config.yaml
activation: "swiglu"
attn_scale: 0.125
bias: "none"
init: "trunc"
init_std_up: 0.0254
lr: 0.0112
grad_clip: 1.0
final_lr_fraction: 0.0
train_tokens: 343900000
MLP neurons of a small language model. Each row is named by its layer, matrix (gate and up: input weights) and neuron, and shows model dimensions 0-191. Each number is 128 + 32 x the weight over its row's rms, rounded and kept within 0 to 255. Numbers have three digits each. A neuron's up and down rows have the sign that makes its largest values positive.
After each neuron's rows, "fires after" lists the tokens most often just before its 100 highest values on Wikipedia text that the model never trained on.

L2.gate323:097098137166112148106173103125090122133199150112092152189121138176142172179129136173173124199120156079127153112172145093096200122128071138166111105192149100188122116093162159156135169203102105120113147127145111197087149081172133137142119164145139070143104071103097136155085157134116113073115154104101169145113107115151155105100151170102125102147153130102073126056121158090087118100137116099155158126071102166143076101164141046134128122128171093116090146138109165123084153131146102118129119124134198107144102131135151158123056123160131122157104133147098091074217126081100109129
L2.up323:121086103126119149163129117127131129138139229142105098128114093104204156162103143151159135118116090150149126095097060134132147144117113122109124132120080097091089138080135179116143145076087098123138141132129138091170124100142117109074126069087125121183072100179099120140093148155157088074119150126142164162076167153156129091107085110183133129138049163083120136143170147117095122122181098155117125158079112130146158128161172162121154099145191113105140145188165094153127084148092125176210101093118121122162143157143100061198162131167108238122106136119133076077142138101130164164
fires after: " m", " M", " At", " App", "ac", " Off"

L4.gate477:070114096115118103148129133115202151083124100125147131197123118140111127137102179155172129130160149157140082115096132118107085088188079156126133134134126089056095111158107140154082083128096155166088094143177119197114180177140164133166106136173089110091126212089131192143099124150103102132149152093076088104112201182109136119143117158128141118112103157149153154105096129100085152111140088123053166125142158103139176146140113079137132102167098062162075144123098160107061192148164109104063112142148082128140122144089115115094100115085100113197131126131189152150110163173158140115
L4.up477:102084141127133120180152137085101123119089091126161122128155187084169158127154113092136142094097123146130067068138119134194114154137152099166110142161111158149139054094095142115105110173153150124158140109088128113116119149092068107090141114142119099141127153129143102136149107125130154102085108101231173171099102120137159181167179137129203103137153137111128146083155133103167127113119123112150107174122121133133089070141169056182095115162174077161110135152115095120152198093096165165117046119117107204159090165142134079151101129043111139130163136119097128066143117098156155052
fires after: " A", " e", " met", "A", " be", " or"

L3.gate23:141105131105176126109133105089133085177062191148116122130194141164186173080072119108130141078075133119139093176113069121139157130094104123183139171130095157114093118081131090128090191120206123123110087109108161115109144147109094129104076063167133118107118118143157199095132103128086144167127110097141104125142167200152114112122166168125131161070210103097157105139139139115140119124142120109163117157118099163161190063163115117122157130181129096134128116116107148154173150165082174120140147069140068122184125178122088059117112077087169127127136094137118186175141156118139129155
L3.up23:136073101138082106119126187098168131137107110203145110134153113136161173073131181167131122185117112118102117130160174172135120113130069123151131116133132116104146156094088151147120066122116126117115142141099172115109161197132111071068164160143157169140148147164110135100119118097123142120106166123097073123054116144134145180143155088084167159178080083073151099144166136104172133209134158157100133120089209164123108164135130025115136090111097117146145148080130106150093091099151153114140076128118126127151135079099076134137081162094083129135140127035097134078139186158130139170
fires after: " E", " U", " pro", " A", "E", " C"

L3.gate13:115098156119133063123182136139166119138146136166113125109121170172064138154105111122119115180107132137130119076157148103094109153144124195170097102093148158070190153131160155073126077140128125046163183072141085133102166180114116142153085155178139126091140094084085138150144161175125076158087114092071153114134113145103088167149176133158146107138081100183111146097125147116104109081179161173093158064124158048157105050168150121146129128135123109080188084126152098112163148127140145072152128176102148139147157131110133168148124119130094113139144127105137092068097188188139149132
L3.up13:169097144130116120155087132053142155079123144226093125133158063181098111095121137174070108163112160109092143092169174101148053090089140126053124160107103154120143095135135146157109100082186125082099138134176099173138199098131133174130129136120140109142115131151163145088104148169105169086065125129175168094081131170143114128129149180127115123169145114132140094116153098157116100089094172166118132070159102087094120172138120113120143172069093153120145158146135096125134118148140122178132137107144104148155086140106114199114153083103085142074181088078148188140188150162145109159
fires after: "\n\n", " (", "-", " f", ".\n\n", " e"

L7.gate40:092198118142121148131110129107104133119135185166075122111131165110127172163093175118193133089080135126160084088106108098183153077146145082129141162142171131140064104154120097136155112116159131111143125169137139107167128154115149136171117137166157166138108129147217110071104105124120128133093067112158165120032063106130131178170157103144152143147116176136055129159157125194103126153156119144112059159118118172106048106086182143163142086143116089105105112078136075133080106085122097100159166135181105106102130149104131119179187142101136132152127106090080156100116147060150118107
L7.up40:099129135079197141101152110129081131137149104197143116163121118136104067153155148158171170131129091159073165115129124090106158136126166153177148163152175141141126141097074118095117113101093099146153101172139133123141159116131122147116121112156224087140106167134169136172101113150120163140117149111151108135148153073149152136148149129113117161102134148114139131105167061132176124124057168199095062094110176138093088147117123207073103086133127159094179127096159148129090098047133085102142099124132096040157163129133139078168182084139164080125183068123102109142101066123146150145
fires after: "s", "p", "g", " int", "eg"

L6.gate429:152114131067202135159101089127121063116180155192117078153095096126113120127145072147125091143136077128132065171125213124098169184106141127119118125105113182180174152139116114116182179101176089103101077093122130131133144096142122168084084122081097112099146151112105123191133148173107156114114116137088099164093154102136172100120125141105099196110041146115125170174116128135090167139171111109107088172128140159162096140171086202109091145134158144117096109131093095069114099192143116160113150132131170128088156134125136130110120162146139071194090092130126130137145135153201096108
L6.up429:109202107119083143163083092205156110063171139164109136115140121166120103147124110102116139146089141120187115110114128096148059139162086131129161135110110103107102118100152140126164137109121046161136161090136123075185105126102149163100150204167093141183138092168166121139155145151128146108162108155124205143138165134054147148149132133138111133135130120138105156096219114120099121065173140198152098156107154167077175073083114129114112130162104159132098160108099106074100152145071117085137126131125167111077134135069109118084049089164109153125095134116119152146136130108125079199
fires after: " "

L4.gate95:109125118080114138111116040109091143065144144164153155095145097148118130167083143136155088096126165097130122183120115140133151129142100115120154098121150091139109109122062168094127107153110090139042109174155118148112129129122181177094125113146116151139170171137136165130157161121117136162173070092138169184096104146158192126086149123100187188076084068094146154103160131065039191166200136162134142129051127110090111145138095116109083135096129117163164120116150100178149167117161064137149154162137116094134168073164065142124133172167135137117167157126106109104079137122096140122
L4.up95:152126107160118155152174107164126133138123121133094129092139130148128119103118104150132117155136156126080219111097089191158185117118173088121172041074126115133094157117087183191086156078132136126098096152132100154114163131122172095116077148086117189105127075083158090114142116133141088201144082053138145149069098149140103136071140066168110148144180164070138139178117120182119138113088153183113098166179119161136120116102107143082137155139113181054077134155088145084092119184150113195142103137094127101160105169131105118188133123146099102119136117132157127153127139119076119138
fires after: " D", "ad", " L", "|", "ib"

L4.gate91:121125108104112161107099103137151150112159113108093177102111160070080161098160122145106108129099157147096182105087183108075156112118104159161106133142082119143097178081100142078161146152163129120122185147101115115167171102155152130190098160130181100093139147032161121098125127115145057120106137173118051116170125133115136125141108150159122203132089101108098120095160186111120049112068128133119100141141097139143135105151129109097093124113146123196184193127139157100085145126179134177156062102164097125125101156107145061121116120117134131145133087173083191182121127108168053157
L4.up91:131189045138116105122136158080152149175098133116135135147104189107040096062162041132154118135191132115130179100160098107100143145139110186159127154123112149110105113098165156100145095142123078114115149134123138146095112223171133116095099146149106070137146125164142188149057116128138084119131110125090102138164133095175046151134119135130169058125124136110174158137125139119107116112094109086145167165103129084128086133164113135127168096111148120151096157201137140129177119072187147132117091093193146136145126118164158123081098127150158103101113100123081192167080157156100099103
fires after: "20", "19"

L10.gate6:123116144127106166172144146136142104112133138135092153121204132075107099142159068142096153120113139079146097117186111137153168115147141122123132131096121131161128194164139144172128137155063087132110108096140102121108134150185104141145097160083153146055192161085128087146180087159186140180144143100129118126129147086141201123099170109146105133094058111137178152087099103156106148127115115133118095151080138166057133094159041178109123195121169118175149064118111135109127176155089118095080058094174096083112115108102101124114095066157135127104136090089172125120145079145086105176
L10.up6:092149157145118113150137088116150192112136152128139117151132111118180059087150140148131116178133161166108159186157130158170103144143097169144087143085093132165121145171101177144152133081145106170119124165128072125099080162144056118164122159105142169139160174106110226148123138157168149117116096122136122120165094110094149139103134137072096099115122156146138176097158141145093125018138127138128089091129046158163116106039148170110168154100152154157161105129119083088112104131089140156048106077111101122208076142140119139159126112129119145135119144110133066111079121108063136168
fires after: " "

L3.gate346:141092124097124155106122149134189130169145098124149094134116121157132116205078157145103096137126148093105130126094147107197101138158083150152076180108104128125143066052116098146131119125136128114181117139091068175181100175088125161114124200080136110124123096123178115105142166139093148087074106135117128070163113106179072158158089074090131181159059113123111150147096127080148081055137140168101160109158140055129062160152128147143151098117175145097157127106172106111119135172160136159104132134127136134104080173145180146109125190129115139188116161127163145098195134175117095088
L3.up346:076150133149160121098172098141143163132197115163143142119095124150141179117106106120148118120098166137145171107018061138181147134094132145096126107153070084121087144125134115093129202071096132049183174085118156097159086126078103175084134173097152140145097088100150155161128160122099133116086175120055142111148142156169088164159140162146084142122175141105126140140082152096105144166129139074188169107193154090093125170111165119106139123127114108176089128154097096085092117107124082112118153117130114162124090164141153124171087085127149180140108184160177136161119130107162169100
fires after: " (", " own", " \"", "ag", " produc"

L6.gate318:149053149093122129088170158154153144098139141134142145150141137126194141138087121198155136151162108129134071084161155122054123154094132158105031191098120113107084136141156070093179090117115073088123134140088135161092113108079125170133179100081118149135180111116170117115173179172089138078132181159147159190175163115145134147157118163103177100117098110127121114129096082074075161096086150191129151126073121171123085130124160162124168113144144138110180116130184098090148136143156091139082101091122128122137124132114152133141141090142177176061127145191107079124124127109089151130
L6.up318:121119145121162102088207131167104099136149095134102144131127132087088158117132114157139099139077137175101143172135110179100174135073117139161142061114087116172084111170192097105124123166136104072162128145119105128109093157151089178181170082119114092129185141098109133130075131143115043076118179178146157182141159101116131106081083207095134174121160135109095118132171088106152100136144119139114155109172171139133102103112159169158176055127082076121135078115177132115186181095141128227133131128159144131099177113093118076129103096106111106124139148164133081125102149104159138129
fires after: " n", " N", " w", " g", "om", " "

L2.gate97:194084117141148139130135159139184170125152126166114116125114149071174116171088146111110175099100163119170142227120125109154117119126166121095110127076107140104130169160134090119097135122132119133129086092115143095123132090129192118123105175148136159161140051148149113106161146094172174169121111106117130097103148105205117152058138112125141083128134072064106082155103160116109130093155139117104127149126141109142169137156051142144127077156154121150120112129163081132179131205086091119127071139138124093101135179034092142189112129165158150094056078101204149140123112160166163129
L2.up97:138147163154114152121125128110159207110130131128117108137122110186154092070117101198124104147142156173175075159128059134094155152110146172089096134164135151099111122107106117114089187048115119149155079082154114145163148147109091171132095186146117137156089120130120083146084142139094126073127124119121132072181141137117150110130103139106099099169131152192138101113118129088084157116065113156146133118106115104082165111187157184102122138000126126144106141088124151135129190120134090181085116108086155179143130159181085139124117156121176172126144104142198154152149151163115154080
fires after: " (", " \"", "==", "–", " =\n\n", "\n\n"

L3.gate480:146139125135133168082087116097125132122135122093137156185157133105158148194124131109135080144161114118102056153154152157164130162084138129127085101194097155100128156026153157107104133096110088088102162152069135133140085209116161167118115098079200104081140111095105161159112124180113161160074088157119090126125139148106088152132154081077163141169149171165114092161141116132132086115141114141132124081092170188137165109146079173091046111104149172123174096092122107059138164152080158146143104134170122114150122091134111149072131157138112113118070156070152161099128094160102141157
L3.up480:163096131148129078117075102092177096107161114082137176143194180140069113103123163134077133096120091166158086089111163126162095131195152123100136192155104155051133149086146158128088133091117124120157133152129132137126129188106168134096111117145137061155129103151155116180174119118094146102055100095147168097070130169136080121125159144110152065129172143145178122144132127129087103116108143144147166156117151128130147154151112229146142134103149131114126104105099125117093130081100079101104106101098198059169103108136169217051126123138120095116108162083159146106116154186119123138
fires after: " (", "-", "\n\n", " \"", " |\n", ".\n\n"

L3.gate397:102126170142106150144128124120120122168108109110139139119151102150202049090039064114138180152125071131134111150140142100092084155128134117160186158164069145133105109095122185104092183155141087117134152094131158083093062114116174122167091141143089169126167115114176141129103118108139134092167182136062142133113088110133205121098117175144129154106164088114152124129208154164132145072116129112189126134128082131131137101205109126109101150169116145154166145119100116161123070201114119115116163142114176149149181083075083137169129082138151127129128084170112190090129128138074121114
L3.up397:119104112123107083179124103137103179173137118159130119112141114171173087084091102113178111200190132116131053140127162128093110146116133163155151100089099099036174154073081175100099141187144098155070146058136216114099142087103119143123103141136127142087155149165064144146123136101125144060096100129112170143190118154090147097127184098159073163141094090152152162145152144100111143042120158085131134110117155152153154151131125146145135118146157149142149141072141137097114129143124079081131190174097114113081142112121152079123113135121160176123177114148124148077130175130062138131
fires after: " H", " P", " W", "E", " C", " J"

L3.gate119:124185173109089104119160154182082051178082121147158126109158163080154097170122150130108121183082095114099184115190132088151157122098147119082125211128158133078118124092110117117154111179107205104136166124183160166131128155110100083134169156117132036128097146181180120103173113161131144100194116201121123110121155172125080102160159100091116111100135065135101125137151134084135099164129153123138153050120178115109138110140087117116131186110154124081135143148067119147145145151117117096140121115140105089134160148091138072098155146100127140096139129149061101146082119133183136091
L3.up119:114129118197072108151128099069078094143109171160146109150125110130078073133140134177136116179090138120109154127123147091135124115063123102045130133156079125171086120104100111154157179111139147117127161175220124115111099151176161067114127152091148114139124110174177098117184108168155128170149140134104088136116219166141113180089097166106064140074170077131070140144160102098143138091082158124158179193123107143171130101141129118118184136088126102138129159111018088161132166130119085100191120146143127146120135131142101107102105150113136147159110143145135150079094166120115139125
fires after: " f", " S", " L", " D", " N", "h"

L2.gate387:155128169153184129114190136161129127096044112127091158147077060117157106117152135114148076163049156115169160109157175137139070134116091140034120170167146120068143065098159147148136124088166085121154102123055171109147140169168108136113134155080139123119173060098175085095169091133122154157114145177145089116171188133123143153113086138107140112119161138118137110143173120157114135095106147081141168143116092101132118128135215142138150089183105109119109114149157116089156105144105072146168133090118165152106209139072142164089135116132156080134128122131145148124143094082116084096
L2.up387:190090127090118096093128052116135105125143188169113063141162118140148071154126148165116107131165167115188127149113195104120078156149130175084165125123133126130151129103173147070102105054112118144129127114154133140176108186138106119147126205100106066162102124102181115131167163086114076136113118133092214186134147074126077115131132145089131132113092137154091131115113147078149136136115114127135189142136138130156089116152146146165091146054169085102125146156180113115081145189060105151098140155099093077106131188185122120115107137110128155138095130160182079114110137143062106147
fires after: "-", "ug", " \"", " (", "ou", " Ar"

L10.gate340:148099112136087142115150126116139113146117105163094148162157150089131105202152119138122176186103140083139137134124154126147072127098104176172077192143048070159154151128120151118125143154114166097114207131145127108137137170083078112176095142112149110126138137157143108180193150097159134098130109078114165126168183148085163144120163151165084120086125061171116111144081117136124114064130180109138073123110128128127119147135066151107198192153158147166125154082125110080073141115088168094129079094116107130122133122126117138146057123156149161071129081069192104159131077178087113097
L10.up340:115111187139140125166122108134147144139114161140083178108123142096070117117138102150117154202108129101094096098080114108210109101113185094120054181157105128118127140127106131158174119158103143103173153115166148144125168159181092114111127138092114099115126073118166041123123158085167126164185096135153112105137153151181082131114104094140144113142107145104118121182116130115118136146144114114040138186105096173106158125163110088149168199138152142142124148139071127114104129104110142031122156058120045124162095123158095179170128193127131109121145119113216088108132090094155140104
fires after: " in", " In", " of", "In", " during", "uring"

L2.gate144:124123162079093076104168123120111112128156175126137137169118104135115091123099153127047145160161107117084095086102116110146124139148121126122161092203124145146093110164094141111120142150121087192121118121147102194104099130093134123067100193127123170126158131122160110137115112086154177139140175190076116199180126113129193091138119105120057103085141146157203150125165124075139130058105144089112123236127140121175162088128152117173162150095168078155099118140069118118138134161097118058149136066164154151132166102119104118100074136069137158136175108122116135160165117135177112134
L2.up144:172127140107151155145131153073111138150086076167119123117093085115109149151160174147156135126075119099167082111114155183093107124097086097092124110176137099152150110113157144125195198121079099103123181176124112079199089085058101138127165083105164103141147113174149117180162118137158181141105102242194129163143192141162090124127139124099118120153173166090103123171128122094160111063152129110136130123159117123149196078117144111149184124123201138135112093137158123106110084091127080147137093124109064104132164117120149104116100175125147129144127185094109130110107092186099104115
fires after: " p", " P", " an", " Con", " in", "m"

L2.gate22:114124169174133090079122089154133098125160105154119150064120182200104118123092113116156183147166134113117131163159114073123094069144119172180105071110113127178161123126069099137073154147110072129141130125123133148136157149139135137118111080168162089153082142123118155162083158087155100201130134134043086090071133169096129116133171160089131163101141108066153106106147166110104095057198127105128109072082156158133120112146108117086121137142139180091191170178149128122152135185175142145124078172099111114143136146096155055158122107086106165078138152092135132135099130178106137163
L2.up22:190154065154115064154149143104109105091124087181094084155136177121130173061146144119153120167113105102109146199136095151106156168133094188121126134148126109113102166102126139150156083098161110160136153149084154187143165162104191077121139209128124125139072178203132159143085137150167103129148105170153145142125188169078151154126097162129108142186154104120097167119153115154146078102168127129109169163130095147148109135112099104105171115069104113116106095147154139134214106111139128088103123123139099156102115123066063082083140158126149072111125120175093143085102198147128126077
fires after: " E", " R", " J", " L", "E", " Je"

L2.gate193:088120151119140093097119163135156127162148085116116093136176145108084135078136123146157115104149091106122144083111060170133204094104143119096105139192096168087130133152098104125110115114139111213131199156096100155158104081135119151117121225186089138174122182156160132148094124035116136110133139108092139152097116131168134166135118136103059101155142151140108178090184123114103118114145048134122138089198144125093173143137088116122083134162145109115189120151115158157161165097127110073129120191154122133170120136103077140157106108085195118139185089148122083160108107140161179129
L2.up193:093141144093138139130129180155153042091128145071105055144161162109103112075098129127171126132100116105160024128110092111198166137075123112105123153118161192144107098076089096218105130132159131157118092127131135110113130101163155136105130115162059094160090098154095189181099138096128126151134107147172131171131088096109099066184152120127149111130113090106144148146099169114160170177162162146088151137174096145086094109117109125076138131175139080111171160163148138125171151131123134131139143208133134166122135168125112155108169127155144093111134100183055087095123173115085146147
fires after: " E", "E", " A", " gr", " e"

L10.gate128:060169154152111151101091105157111128144120133139103101118134161098122102153183096138134105089050036108130138144094113097153063120117119133141099185114105158145071180132084130066106141113163121066154137160148095200169070180138168114208115120123152124143141102139122094143117077121201136168127111082136058161149140163183115129139107121171132137130158096108166101127145119082142140144135123042128139143142203153118123150156153160173133187105105143106132148162063111147104128160165176097114157138115149116061171122173100124135129119113100121118043119142119106146141165144060117148
L10.up128:153204105155132139156157105116120152071138143136173054134107104134151112148179089198120151125121061093107144125112069134113037135091119180203161146160133124153126146110103112089126147112111147163100195116172109103060131153149120140157133094105132117139186149146157087116097131138077126134081085095142147142149167098170120128146167162108172156177071120112125165145144134109133155158060114121083080080113122148077124125135132131163203122103135149168186155136131090072106164081124138105126110144129088115113174098128093139095091133149166122042066139149192151095167123075135118138
fires after: ",", " in", " |", " and", " to", " of"

L4.gate511:089089129131094136072149129099067134086123107178109116206133128156146155119112082134194122142132128151103109140167115140197159149192089105171114090152100213119150114092137129112129156167142084088130155117134152193049090168123168172154165118135099132063088111137085143134135151139128093079189138109121139120172089145131132111119134117090105092066095158132107141102063195149147114124130137125145143110061137172154117131134117165146131119141110091071149125094120209039161109155149077154149148120110138136088111141117159150189094103104148126157143111189137089059156127093145100096
L4.up511:125122163177108126078181135121117107152107141151151180136121122124128178089126162040151120133106103166101139152059126163203229097129119073125098123108147128113211060103140168103103114206098149096218146134156068103076113131124175131124152136104185073117146109119126158155100108122094081097129120144159118157161059107138116108116134106140159104102118081136127159172139147122079090154162129167046090111133117144139159143098118108103120129110133168133146077093149104128126158122187146086168157132149098126143126117151166124168089138087168082125168122188166167105168137137108141093
fires after: " m", " B", " M", "M", "B", " Am"

L4.gate249:187087104129141088108147135113131148163107145160060177140049130089115099138087115164126127168119100106103195132168136083098184164082165183100138201140076105100149182110135139113184096140083144154134070142096116127143096164114156133159079101114116133063142103094162123099120114071130088161169158107126164116118143120117169077102128072116096160061124132095145125133158173071106114083130137153178096118166120134147142124178114123169119165104130134114114103096086150155159210204123113092115083127204089131110110137128141135157099109133146173092126113192185117116137173111162138177
L4.up249:161165124100122156106125153128111055119146125111118131124109194081097064146121136109116163156082185119152098080120034125111187167089065147113129146093080153138116166141133118121124103164132145097141150130109165092119115118112139116144125092129122146113191059117107121069150078097169151140198142144111177139133124118092173044174161062089040120103128145092157132187128136106105070098147168203177130112144132121145183113149099106131161135098143128155145059093193119150134159183148135132120122157140130126111123160134118179120126128141180159082117153125155125187073148118079141158
fires after: " L", " the", " O", " p", " Gold", " P"

L3.gate483:108098252094104063114099164134187151157154167198159135155109146113142080143103145092110097133110132155125154165191103149151151088138155175135088145097141127153129116084161086109125096087134142093153125167130126142121087204214167143131111126105194113079082132096095104144151093095115127121063030118180162089127159131092131131165181136124113091095130113110119140105127109101096096116140177110101079160131122165125121138116109148119103135083063122070167128111098111135160141188101169080127135132135119159176163136107076139121112185138129114098137163177178117110157140145171117110
L3.up483:166044183135084064151049088137213105110090175131121144079159132124120097143119076143122077101127160192155171163169149116085124097137211094173130129103082115149123178062105101097124125080153172094145134125126146117166049191148112139098134128131091093103170121068100137148143110155171122155147065113162139176126132080145162047115187113101106153128117117091144131107132121112113097128117139132144145154145159125111144159073162123102108084110087126113146121157136078167120160209136116102137116124106166116114148138160148098097093149157106123148165185112137165116178138083126138107
fires after: " P", " p", "op", " St", "ates"

L10.gate510:089123152082115117164176148152103137136125147136065150162167167131113144124218159127095091104158155132107134098163101097099127111186116129105140090186148155111107117134180128066127141159147145049138130159114125150084101129140186085111149134081168072108139154112150107110161118129159186152132167165113117234162161160149125099111143202070154156140138155156112104165120131123156153127055141106110119116099137156115078117079109133141148094100129162140175142169106138107136107056135077126144152126116109131081102083153110137114149088116068136117206111091035108148153063098082100149
L10.up510:150106042142109150121041076131123086163144185096174084090073132085105142082141132121110133115072173138156087118163124128126141123153156156142147153136093117091120094140132133115056144137163139060147115164083097102128098092127094151143145093159110136112085136184135146172110144158128111116092116114136075175124078112122182181098137100180104154087122114187167148079094103130191177157142103066145120100152119217169130127130108139110172113145128142155146115140156111134153125053131085162093160104172150161136158055055086126119189120109177116144146130152176152163123170155127139125
fires after: " ", " a"

L4.gate502:145145134084175133103129085162143136133130110161145110147147113091089147153150079148170127158117150150122128123157084153146143111095130139188063137172164130158164124149110152112095133087117154156036122149127105118101082163128168180091117119047048128085165119130127093145178184204155124111117139131113161076110146151093139062134136121150111063195167096118114129143092120097083177128081138124120154196097107097151148113144142088175152136148071086119088162163166118119181166102172072080087072121105150152130199135118150127144114143139109127151168083117156055113083098157103155151
L4.up502:166133117120110111168110081124117039086120117164128155086145099103153165103132090125150162174189182143107108145179122077167157155126139157137121112158096170123164130147114123181135166120097174199096124163170096145107149144098159143121121100147112181102140070174117159132147132120124059107108071116157142125134110137181145127090142077103163120126146171050126090141089135070085148184111145154123142090164151163101150154125093159110076142121140126150134161187104174154183039169159043110132143137108181106093163120125086124100123099142124142056126099187163087110124071109110121126
fires after: " D", " |\n\n", "ry", " H", "ad", " elect"

L4.gate259:150119120075144133104107204098114097171105147105112129137103103083145099100136136155093154094158157127065145112126190095101132132161178137142110173107119163097136060138134097182109139092119087127188146115222060110141149120137153091065107139099120135121164144155093124071169062167106108172149113099124163108241121089148175143158098136096143137135143145193119123119126139118123132172174129081091119116118068170107100154160098174166175102099121111130119143149113099125168076124077143213071132128161078148140093144135112126124218118116156145096115112158168124101109092127114138137
L4.up259:119101138136149137074108206155134104121146147049096073092142130168202154147112092190122168142127122104138135181115184113122159125168135138068158155127114197128128102178129119159141136090124057137134118088173064123110139146105090098100163119106136073161132097133098064186156123117143121178175129162099151104210147158149107097143101142132118144159111167182165107104120158155137100172125130072123124110076159103144094041141148124128137146050146088130105113134088188100145142116038062117083124127132128132089106151122134184129153147144081122120099089162116118121091089107109138137
fires after: ".", "A", " W", "F", "p", " ("

L2.gate326:138116105132175106156117165129166148058113139180101065128143120145115121143101153157162156076154132143073121128107138171143131171128136078203064099185143140129089113154114095110083127166122067143116114140139136073130137107173134139119153098100120096167133163106077188150135162086113149108060204154104092080181123127069119192140093123155112114138120083115153155119202120130079144110144101098063120117129148162124114139142107129101098126069093105148147123071133170147187142090141145143103172169085118176078074171134135136213107137109118174114112119137165135130078151192164179147
L2.up326:141129129066102165158143067120153121130084051062107184160114082169141159087133098122085139118164182149078074140138141161115096153141129167115142102102136104153195142070074113127183106133122165100117200088130096151097105115162110094109160125153187124124141177091095154137117179079159136163109140174109154151138144184172131144064101155111153141067121103131149154202125110171141173189123078087155119102157137136168141151154145066109152073159152110122076109146121133118119182119101097108080116095079109167184150142146124134107103112132183083112125095092108172135125105137123181107
fires after: " b", " h", " E", "he", " gr", " Gr"

L4.gate430:102153117134162127112118190087065138117192101109126143142103050123134164126088150100104151188101139121141137098141120118090156135132097132080097100136083146096088162172107130155108118108179115107163128138143165077104141110168170156097070152096060162150168167134140144126200147122170131094208107129051091107117135203133088159126124109121148121175152136196148100078100100076118220180171139094082092116096113100131113101135170152133137147111080159119116109160139131144153153072123129108118156174141136071152161154138100114109092145091148120161094098195120080144117101108134151054
L4.up430:120201110116178103107126150090146109197190104121136152143124139157080192109208155105129166131100125161175152155140158079106118120132095170091096143160084157141152160102131168147105153112173102092152176101172117135157116121129166145136071152134176179103106135117079113147126178117131159113134107105101106057152148154110091130180119151106140109101094147126105072140107095131178113161137067133140106112102101132060099102152179110095140124021143156089128103103110131136086106109089112212120192153145093141090130120199122107144153094059154174090086147114136144111108139086146138072
fires after: " S", "A", ".", " B", "B"

L3.gate144:135169103177106112109076127160131125155156178076136171139122090057114090209113121113130077157129111141117186096094159168119228157112161174121132097150137074116167136134069102084157145147106133089164095099113154134126127129148112138113138164160118143098131094126130148092150165117058116098095116122042112107114158195121151164154161113110143089152113102153125127164084145097105110109126113141091116136122139094106122088137145130162174100111131191157142213096091093097124123133123152186202209117124110127153140155158111084154069115119130100193138136059120082197142160156108131098
L3.up144:123131165170122123120127178150090094113133161140158200125153077105164080132101164090100081134139130138085111153187169156076174105051203137107117158106138050116139164100093133162153132103173154100119089129131146111122097104158065133140160149133140054140160085175167112122130145119078174094154168153113163143103121117110159165100111116156102160105153092166095169190169043107165132078152103102106144128132127122102093150123159073106103159155112145158113124035166130106112182100129168135160188092157161092142157103211131117164089129110131126170104110148160140164127109108126115156
fires after: " s", " f", "um", " gr", " L"

L3.gate54:145147153121098151123110087186106156070168186183121150119083166212193116148125117147127195135093164127118099085154082101115145135141110161101113220146098116147145139123147131074064144066190108110153108197139081157145151087123064133106148099085114137092114126103165126201143113136107173153148136121095176166088101145110133148080105199127170113102152130162174146102111135124112117129141065131151146101077172120126084086159116185157080126094171116075120114144166097110122101121092094101129170071124138135169137098047107170126105066149141120125105138117110156110144130139149137122
L3.up54:154140106153161123127127138141192213104118170090119124142085160111105131081086123186124061109139137136068066114128060072140169131096097135151173113110083108135097114117085111107097138164133134131117088153136152126145137161146118178109198073070121110109157195025146168100132124148130089139135125200168102077171117152129099101168168117112165102140105121131144147160158214156140126143077133117088131143057136143110118125134144119091147070128136132131180075138139152142144126154188109096115147097172168118150080106098138157081122140095128131117110202141113089145067101176133166122
fires after: ",", " ", " ("

L2.gate279:119076111142148117121097168156125135151128089099047103129116119175150115152132087121110188159135154137101101145119157093126190116155142170050146202155113127089131132156111121155105134083117056205088140172127161123134170088160103118179050166115090098107121123135124088144123112144048113167146126131126177157114148134126135154149154200119107149113132098158125073050088132105099135159082128063083182122128115185092113093156117145081102174147181123107142098169124148150174051164126120139188120131116100128113138127131166133120160110083179146118137115158180092144159084124063151123
L2.up279:146124134130128114143129078140124180142096091100134100144105148148074143151136167165074196113146178105130071121055087114170204132141157138143134095089105147100135188137100169133088116182131071116145126138104137161102122116087154116173099149108141136126127087124114091093184084131076048195116112116144144080142081166119053172155130159156141109175130127138119107130118161162094058103149071120120116108126135134127109068136084161096132167131114140122158124161177157149168073142130160168118119107220151124092156170172117160092190084094181154101108132171176100110117099123086098109
fires after: " ", " (", " \"", "A", "\n", "/"